Weights of a small GPT-style language model, trained from scratch on English Wikipedia.
Training: a variant of Muon for these matrices, 11640 steps.
MLP neurons of a small language model. Each row is named by its layer, matrix (down: output weights) and neuron, and shows model dimensions 32-127. Each number is 500 + 50 x the weight over its row's rms, rounded and kept within 0 to 999. Numbers have three digits each. A neuron's up and down rows have the sign that makes its largest values positive.
After each neuron's rows, "fires before" lists the tokens most often just after its 100 highest values on Wikipedia text that the model never trained on.

L18.down217:552474464453461470476555457507515484457552493470556536477576444479469551471457561524427471523509476489467501524489501441439458560519473540463495436455402505552517423397469490480560553397408526486534510491484576439484444461534429457481540502580461500445536470569423547492417610420500487456
fires before: " in", " by", " as", "ife", " for"

L17.down354:454449503398473458569493539523569559403519478461554506467520581470577500407450542471547443471526483541564487544487485579484504458556414371446444507588447527490453478477551388474530462525530466535518498406522543532540460486660535447452489513558575522525493469575474531484454381503495532505
fires before: "ter", "t", "tain", "est", "er", "ac"

L8.down448:556551449473450408535440565543494524536418464476540562445487470492564484595481490517412506496597578514550444537531430509407532602459463415505585577495412422543527494562506476525473536570608499507512394534472500498447456501417516501505552466499434431485465558556467544464477519572423506488
fires before: "vent", "m", "minist", "am", "op", "v"

L7.down133:402473449533468451487530481518469484377460574515501469482470511421484491423469519530509436502584581473540480537505554548491450489455523477562567558477624507575519543461423506460483448545501475534552535438557601463507577520442597482428475532487569505496463535595474511620497435512426527480
fires before: " ", "t", "tain", "W", "ital"

L2.down441:457449408490453543530498464555399517547528485498575535492487488540535481369485466505537472469621457465523466516443509408439581503515476502566489547569429430542397552593529507573527420443516651553579458445470563442524490483529504562512460452495384472553503455385496452504488478516553513522
fires before: "t", "og", "tain", "ital", "p", "al"

L18.down86:455508480539537550491506521527507473479491438474459558454497505421514499541499554473473503504425458450479481575541538457522394458517582498576452487434461501573553514462449504571447533514475415541314479510556510459464522507433570536436475543505495513554479456484516457584464460603469559534
fires before: " ", "yn", "im", "h"

L19.down42:629613447451527479523562453454486574533595415465544527517461554522444460536404523528476493538541472554626460588586434533508440482598531552496588492452497468483529512517472455526604538563626522530541536506454519510524501415594523461507466415454539503493551521496604468431424456523532551570
fires before: "im", "ison", "act", "iv", "inc", "ay"

L3.down271:540488463491546457440439542462502407482532399500521470543486430466460473507552520455441498509475424606481477479413573461489408560589497508413478523495506437459444446528579441496518473475516510573511512509474485597464467399403568421528499557463439428497444410436496481455549568526602571543
fires before: " as", "ed", "s", "et", " for", "ional"

L14.down7:397373497529515506447442517590453492473481479484495499573555484593566544527504580465439422456510510538486622550432524555556503545549451545514500494543483569428549476543521548477551529509519538454447506523524478447484448520486486467515448465503373488518387482419450496534553493462508467553
fires before: " the", " M", " these", " his", " which", " "

L18.down146:515512513504534486522498479543511452523447493623433419425518452452526643549490497465521533484506484531553467593539571456414505550469484532492490518534533453494453401529533436607511608393564467469474561562507576500605537485475519500506597450517518605489510517520479523527534496523493532456
fires before: "ed", "ing", "s", "ation"

L3.down258:505508519468491481465424512531457451564509516427516453484524440510526487507415497529493405491528551584496437536522480504425498499466468522475603532599463493489516536477570361504515527558552545483499422459489530455500505424539508450476485451428612434432428486495506463561468504512453449498
fires before: "l", "is", "al", "les", "ander", "ard"

L2.down130:443515508490377498495456482582383526537506623553521543571506405554377519493518556496478465520465426510517552515461396478521437519471522466567466471514515515479473517401516473529481381454473511483494537594507514592437493516462548474488467501520425549545531443479466575518485379589481449532
fires before: "|"

L7.down181:491557511495547495465503496518442521480457524544523555488525423532471572511522495467359493563498509558477448490481582400503482500562415393540467472448496486567511486508433544490546535620501435616544569591457520479488565425499630458528554478534490566557467495522587494496456510530454526498
fires before: "er", " of", "ral", "ociation", "ion", "ury"

L4.down86:536503429493504527480456500469445435453529481500605531532485467446516427538549462460427468436483506498483426455565523424474565448538529534418417504581525491483468535460455428631551548489553538495466508461460552495510559528487572605496509482527507428429486548592596519472506612573485547506
fires before: "it", "er", "ered", "ry", "ribut", "ion"

L2.down343:452504561486501530458471462494509473524475542593516535510557512510499478539501528508500521437498458434579596468420528562550439531508406476554481583550547449468490572543532528529486488467494482476550441430523550544541579553527509474533563488504572449506543389480467396464541500479381436531
fires before: " the", " ", " number", " a"

L19.down83:507628562470491470577490664507566526525439511556464436490489395555497527501523541453452515503515456414496461515497391465455514407485494458513497366441543483469421542527527467543441464527451573514513483439597571564531495585545545522562502477483551510552485408417464501486445340527495522537
fires before: "4", "3", "5", " B", "ent"

L18.down379:467490503478568466504454468418477436406478536499468549453535469494496530601504544482523471516545600470540506518475491475536431468487520556516609554588429557524423507498519487522421427589478575490483584455437505508484470395527514474480408444520432503471496557571473480468487528466657483389
fires before: " ", "6", "9", "A"

L19.down349:601496508423516546451439568446496540553570448506540487443478488473458537454460556561569421492489510627493538474541574496468498456525495478543455568509513562484483531513488505538462537485523518515433589448506454514508595539433538428554512553443643505514467448544562435551475452515426489404
fires before: "-", "ire", "io"

L16.down480:536439523533533538488523541551418492422458516416463574489535435450496505465553664569468483519527513452524542492462529464552451485513495522513461550452590497547532514551439626560425506519470461484496498389490525472467446484549517553519541476527457609514471548510491497459491534399448449491
fires before: " ", " |"

L2.down509:592551439457469428450405481487555418473526441551535523486509459517423466433475545504601496518469512491545473506513511515367504448565459564565531518389633622563520467448510557540461496442563491469487553497496401536544562520495498518426579519543519443467521531479540519525586445499608498474
fires before: "0", "1", "2", "5"

L7.down422:466510399456555465499557453527440534529462523432515444541503559455505596480493489556443487407477523521499617440483534385495567442479435588496538515565457587547512474518445556526498488496481475525444418458494494428482555532481495498508431453513504500513522509509470527492515447473404593533
fires before: "ley", "ation", "er", "k", "eral", "v"

L18.down449:550509465437535526441476470528573446478518418491511485516572556513521517448525518619516580518529574628557555487488482520511469580487518471623434601608528535446560543559527560519585477480535511510559546456441524469527544520434523439532573532554518527447479573538527501574531462535520539513
fires before: "ter", "t", "ces", "ts", "re"

L3.down240:509453487541521507513475542423468469482504513522467523508494474520499514503530441652489436554486420484437473569549484464578480521450460542498525502456526500544464520487454430467491476529481571482440595558556453449591503466530557425497470473466464477610500563508527566544582598469454603439
fires before: "-", "=", " in"